{
  "num_hidden_layers": 14,
  "hidden_size": 640,
  "num_attention_heads": 10,
  "num_key_value_heads": 10,
  "head_dim": 64,
  "intermediate_size": 2560,
  "vocab_size": 8192,
  "hidden_act": "tanh_gelu",
  "norm": "layernorm",
  "norm_place": "pre",
  "norm_eps": 1e-05,
  "positions": "rope",
  "rope_theta": 10000.0,
  "rope_fraction": 1.0,
  "qk_norm": false,
  "attn_scale": 0.125,
  "bias": "all",
  "tie_word_embeddings": false,
  "parallel_block": false,
  "init": "normal",
  "init_std_qkv": 0.0171,
  "init_std_o": 0.00324,
  "init_std_up": 0.0171,
  "init_std_down": 0.00324,
  "optimizer": "muon_variant",
  "learning_rate": 0.011,
  "lr_mult_o": 3.0,
  "beta1": 0.95,
  "lr_head": 0.00867,
  "max_grad_norm": 0.5,
  "warmup_steps": 200,
  "schedule": "cos",
  "final_lr_fraction": 0.0,
  "batch_tokens": 262144,
  "max_seq_len": 1024,
  "doc_mask": true,
  "train_tokens": 902600000,
  "max_steps": 3444,
  "dataset": "wikipedia_en"
}
MLP neurons of a small language model. Each row is named by its layer, matrix (up: input weights) and neuron, and shows model dimensions 416-511. Each number is 128 + 32 x the weight over its row's rms, rounded and kept within 0 to 255.
After each neuron's rows, "fires after" lists the tokens most often just before its 100 highest values on Wikipedia text that the model never trained on.

L4.up349 [ 87  82 138 108 111 136 126  96  92 170  84  90 164 172 115 129 127 169 174  75 155 163 129 160 106 146 109 124 139 127 171 128 124 150 118 103 118 120 120 162 177 139 178 104  57 112 128 121 153  91 160 130 103 172 132 170 106 145  91 182 179 139 111 132 124 142  73  97  63 100 156 134 241  95 171  94 178 195 175 158 139 121 173 155 152 102  89  89 134 115 124 110 184 141 149  80]
fires after: "-", " \"", " p", " (", "\\", " ex"

L4.up2143 [161 185 124 118 133 189 102  62  99 104 135 123 119  73 129 100 146 125 130 114  66 210 115 114 161 124 108 124 111  90  89 174 153 139  99 120 121  99 135 102 165 145 171 113 156 176 119 130  64 147 233 180 124 114  46 156  75  93 184 134 164 105 119 149 151 170 152 147 149 211 129 102 103 154 146 142 178  96 130 156 119 127 136 165 119 119 111 150  64  69 126 153  46 175 140 141]
fires after: ".", " and", " well", ",", "\"."

L4.up1480 [ 89  72 148 122 133 153 216 140 129 123 142 158  88 135 132  85 153 110  80 109 156 155  56 108 118 148  81 136 142  82 115 146  54 119 149  92 115  64 117 132  80 113 106 112 119 104 168 115 120 159 115 163 177 160 127 136 128 124 177 117 226 156 169 128 216 190 157 140 100 102 188 131 186 103 124 108  98 177 159  74 121  78 122 120 160 194  59 137 117 166 102 114 109 132 115 154]
fires after: " U", " A", " ", "U", ":"

L4.up13 [192 119 143 123 143 108 102 127 153 109  55  90 135 159 158  81 129 156 125 102 116 136 118  85 121  95 104 136 131  72 161 169 158 132 163  89 154  94 117 124  98 175 107 121 104 105 112 148 121 125 108 217 136 142 133  84  58 117 160 113 170 161 114 135  68 192 118  62  41 151 111 142 139  91 128 118 116 145 123 173 111 102 171 172 154  85 202  95 126 122 165 173 131 111  70 106]
fires after: " the", " of", " La", " The", " in", " ("

L4.up955 [107 154 107 159 134 150 144 159 114 190 118 133 127 106 115 110 137 111 107 127  93 139 106 149 135  89 137 134 115 118  72  95 181 113 115  64 155 155 129 147 153  97 143 148 104  65 139 164 105 143 125 133 147 131 137 152  81 102  97  73  94 140  73 138 157 183 151 180 108 187 149  81 188 148  89 146 127 133 138 136 135 131 119 134 153 119 112 153 114 165 174 161 116 101 122 117]
fires after: " ", "9", " Gu", "1"

L4.up1679 [122 123  95 112 176 179 112 119 204 126 175 101 203 128 142 132 115 134 138 125 116 106  49 147 149 101 128 115 124 166 129 139 102 106 116 138 132 153 130 193 116 131 112 152 117 134 182  87 107 143 145 110 170  81 160 115 111 134 150 129 112 148 121 106 178 106 117  58 149 124 146  63 164 153 154 165 126 128  58 160 131  98 191 108 113  88 141 134 168 127 116 207 114 114 169  92]
fires after: " U", "0", " Na", "al", "U"

L4.up1888 [ 97 179 134 123 141 120  91 121  98  57  78 133 155 139 145  89  59 125  47 168  79  80 120 116 135 124 189 154 135 103 144 128 114 198 103 116  71 114 143 120 169  88 140  87 135  96 127 161 118 101  99 128 113 119 199  99 123  91  92 114  98  96 154 193 123  77 141 177  90 112 148  90 107 134 183  95 142 116 121 101 119  83  91  90  56  76  84 162 177 131 193 130  58 164 154 138]
fires after: " "

L4.up2515 [107 138 106  88 120 145 176 111 141 156 130 132 113 106  90 153 161 176 109 117 173 166 142  81  93  89  87  70 167 144 146 103 192 101 155 164 145 145 164 110 121 153 129 173 102 149  48 148 121 137 108  54  99 137 117  95 102 146 149  81  67 103  93 136  74 128 103 112 101 129 111 188  89 113  73 122 120 116 178  93  59 154 151 115 134 144 140 175 112 127  94 114 141 130 158 161]
fires after: "S", " and", "s", " United", ";", "y"

L4.up490 [169  73 149 122 144 134 183 134  87 107 144 104 139 104 126 137 173 133 165 119  80 112 163 146 111 154 140 169 135 164 198 174 118 105 148 122  96 185  97 121  85 168 123 121 114 163 153  89 121 112 190 119  50 131 130 120  79 167 177 155 133  98 178 160 110 129 144  84 150  84 124 118 141  88 186 132 202 110 165  64 116 105  69 193  93 116 130 149  92 129 201 132 134 160 159 144]
fires after: " U", " c", "U", " L"

L4.up853 [124 187 138  91 104 148 138  99  98 131 150  69 133 143 101 154 163 170  89  87 152 118 134 106 157 193 119 127 125  96 116 151 137 100 136 126 114 174 113  88 142 130 115  75 108 141 192 107 129 133 112 186 196 134 129 133 135 145 104 138 132  44  88 129 126 143 160 197 156 142 105 147 126 145 156 168  96  94 137 170 121 139  86 224 158 112 158 164 198  99 137 117 120 130 126 102]
fires after: " ", "1", "^{", " End", "0"

L4.up1278 [144 141 117 136 207 169 124 167 121  87  93 136 150 138  58  89 145 102 131 137 119 115 166 110 114 119 119 106 152 168 176 121 203 125 130 171 177 154 175 168 127  83 155 165  80 146 154 128 161 150 210 157 114 118  83 143  62 126 181 145 127 104 136 159 125 142  70 131 107 115 138 136  95 109 111 127  96 180 173 105 140 140 146 150  31 150 123 121 114 115 143  56  64 165  99 143]
fires after: "1", ",", " m"

L4.up2541 [ 69  98 152 162 172 180 128  94 123 102 211 134 153 131 136 162 124  83 165 141 143 146 101 175 126 123 124 152 100 101 113 133 127 119  90 120 123 128 144 138 104  82 180 161 111 124  81 113 112 162 149 124 111 192 119  99 130 138 150 135 131 128 174 144 111 157 182 129 164 124 176 130 124 171 123 168 112  99  66 139 129 139 165 163 137 110  92 111  90 111 151 172 158 184 146 164]
fires after: " U", " A", " D", "U", " I", " P"

L4.up890 [139 124 134 106 153  60 113 158 123 108 144 136 115 122 127 122 145  94 105 107 127 184  90 116 125 118 154 144 215 151 154 130  89 157 198  80 111 131 114 180 114 157 114 139 123 135 127 115 217 178 115 207 175 120 114 203 150 118 180 122 107  90 134 110  72 152 138 137 135 102 106 119 130 136 103 138 144  99 118 118 171  91 121 158 178 139 137 102 120 125 117 158  95  77 168  94]
fires after: " ", " Sa"

L4.up1689 [124 170 132 154 132 110 159  81 141  87 109 105 137  92 130 125 124 173 129 179 177 120 128 157  94 120 107 112 127 131  96 133  66 168  90 114  62  98 128 112 129 152 173 154 141  99  88 118 107 130 156 174 117 133 172  85 138 137 172 137 104 105 137 117 176 159 144  91 152 118 114 121  62 141  69 122 145 146  81 121 151 108 128 115 183 145 149 154 111 134  90 111  70 138 142 138]
fires after: "S", " United", " C", "C", " S", "A"

L4.up2549 [122 116 123 153 163 134 108 101 161 112 120  96 147  36 197 107 109 174 148 167 120  94 179 152 132  85 169  97 112  62 112 148 134  92 109 110 121 149 154 202 124 166 111 130 113 138  95 102 150 106 148 152  84  80 108 149 151 153 113 122 146 123 154 108  96 167 152 167  93 116 183 110 124 106 113 102 103 140 142 108 119 137 117 133 118 118 110 164  91 170  70 136  85  67 123 136]
fires after: "2", " in", " the", " In"

L4.up282 [106 129 174 121 139 105 184 124 146  88 174  72 168  88  94  71 128 133 114 175 156 121 111 159 132 145 178 129 114 108 119  98 108 121 144 103 160 103 141 123  87 139 195  63 153 109 157 130 172 149 178 162 154 121 104 121  84 210 189 125 128 160 163 191 177 130 123 179 113 148 126 154 134 142 118 133 146 186 128 191 123 107 137  96 113 100  97 120  86 141 114  58 130 140  52 171]
fires after: "/", "-", " (", " Sa", " ", "R"

L4.up579 [ 84 132 175 132 147  73 119 106 155 186  51 107 108 120 140 136 104 158 111  98  98 135  67  98  96  96 101 126  91 136 136 132 132 144 122  72  76 140 127 218  75  33 136 118 158 131 204  77 133 157 125 131  58  77 143 102 104 121 123  85 141 127 108 176 110 129 131 128 104 122 151  94 159 106 166  96 154 102 139 108 151  89  80 139 159  91  87 164 147 198 151 139 124 164 103 113]
fires after: " ", "^{("

L4.up1369 [ 88 134 112 157 125  93 144 141 132 158 111 112 100 135 156 106 116 168  82 109 108 162 121 109 126 150 154  83 185  95 129 137 139 142 180  30 148 146 141 158  93 156 119 144 109 124 168 117 112 130 117 104 111 151 150 162 113 154 172  83 164 160  90 150 172 122 190  89 162 106 115  76 103 123  88 116 129 151 158 146  98 122 113 144 110 124  17 154 166 179  51 137 102 124 126 107]
fires after: " ", "–", " $", "^{", "′"

L4.up1843 [102 132 156 133 175 144 161 139 163 161  89 113 111 154  91  88 102  64  93 105 160 132  74  77 137 140  80 172 111  93  60 106  91 119 114  78 168 172 126 178  66 137 167 130 156 104  92  74  81 146  99 107  91  78  82 179 158 159 108  78 132 141 153  74 158 223 106 147 183 102 176 117 126 141 118  82 125  86 110 146 136 108 110 149 124 145 138 172 140 149 147 151 165 155 109 122]
fires after: "9", "8", " ", ")"

L4.up2294 [140 125 122 107 101 146 141  90 144 162  68 122 111 104  48 165 109  76 122 174  99 105 119 110 128 123 113 152 168 147 171  94 104 152 166  53 126 110 146 108 181 109 102 148 179  62 165 117 124  82 114 126 133 188 171 113 166 117 137 157 144 176 150 100  82  57 152  95 115 116 114 160 142  80  52 107 207 110 148 150 100  73 174 159 148 163 170 102  97 136  81 111 189 161 100 154]
fires after: " ", "-", " Arch"

L4.up84 [ 79 147 152 140 145 169  69 132 131 130 103  88 165 161 123 144 138 101 178 140 188 104 117 122 147 144 171 141 138 144 103 119 199 127 118 104 125 166  23  43 116 178 122 207 118  59 121  91  80 237 158 134 158 119 161 136 170 147  73 106 129 131 132 135 134 170  79 133 118 158 148  98 157 147  82 122 133 125 157 126 125 126 119 121 168 116  99 133 186 104 141  85  34 105 142 124]
fires after: "0", " in", "2", "In", " ", " In"

L4.up276 [146 181 155 147 124 123 128 115 167 148 110 182 153 138 138 163 153 145 161 135 145 142  88 160 127  98 116 128  85 129  87 102 162  73 135 115 175 133 117 111 123 138 147  83 154 148 110 148 154 122 109 121 141 133 148 119 135  85 104 101  73 131 151 121 120  58 130 128 195 170 112 102 134  84 107 190 107 171 103 109 160 112 133 146 120 162  87 106 144 125 141 104 128 121 141 112]
fires after: " re", " Re", "H", " F", " comp"

L4.up1515 [ 30 149 136 103 133  74 153 153 157 110  93 109  86  95 122  90 152 179 115 112  86  66 140 141 195  83 124 182 125 169 121 111 120 117 126 181 166 144 214 141 114 161 166 121 105 139 140 154 117 125 142  92 120 174 143  93  85 101 118 156  82 150 112 201 111 140  99 109 151 107 143 110 136 145 150 125 125  82 121 102 135 129  78 136  87  71 123 116 182 126  91  94 176 120 137 154]
fires after: " ", "1", "2"

L4.up895 [158 105 143 159 112 130 138  91 169  92 189 124 158  89 111 136  91 121 166 125  76 170 125 106 183 147 111 119 137  99 140 151 147 128 175 134 129  98 167  99 134 136  77 123 142  94 124 144 130 103  48 129 149 119 140  96 102 116 159 161 164 128 142 156 102 129  60 184 115 137  81  68 199 129 153 157 160 158  87 190 190 112 156  85 106 128 124  92 132 127 101  81 176 160 135 130]
fires after: " Ra", " Na", " La", " Man", "ra", " Ha"

L4.up122 [155 126 116 152 142  78 186 120 150  91 128 155 100 114 133 144  82 178 100  95 160 159 105 181 110 151 160 149 163 140 191 104 102 120  81  73 166 132 103 130 173 148  85 157 116 108  93 139 138 164 152  89 169 124 155 204 141 162 100  65 107 153 112 125 124 170 171 132 130 114 157  66 109 131 178  51 150 138 103 132 100 136  90 148 109 128 186 140  96 111 102  77 123 160 154 144]
fires after: ".", " the", " The"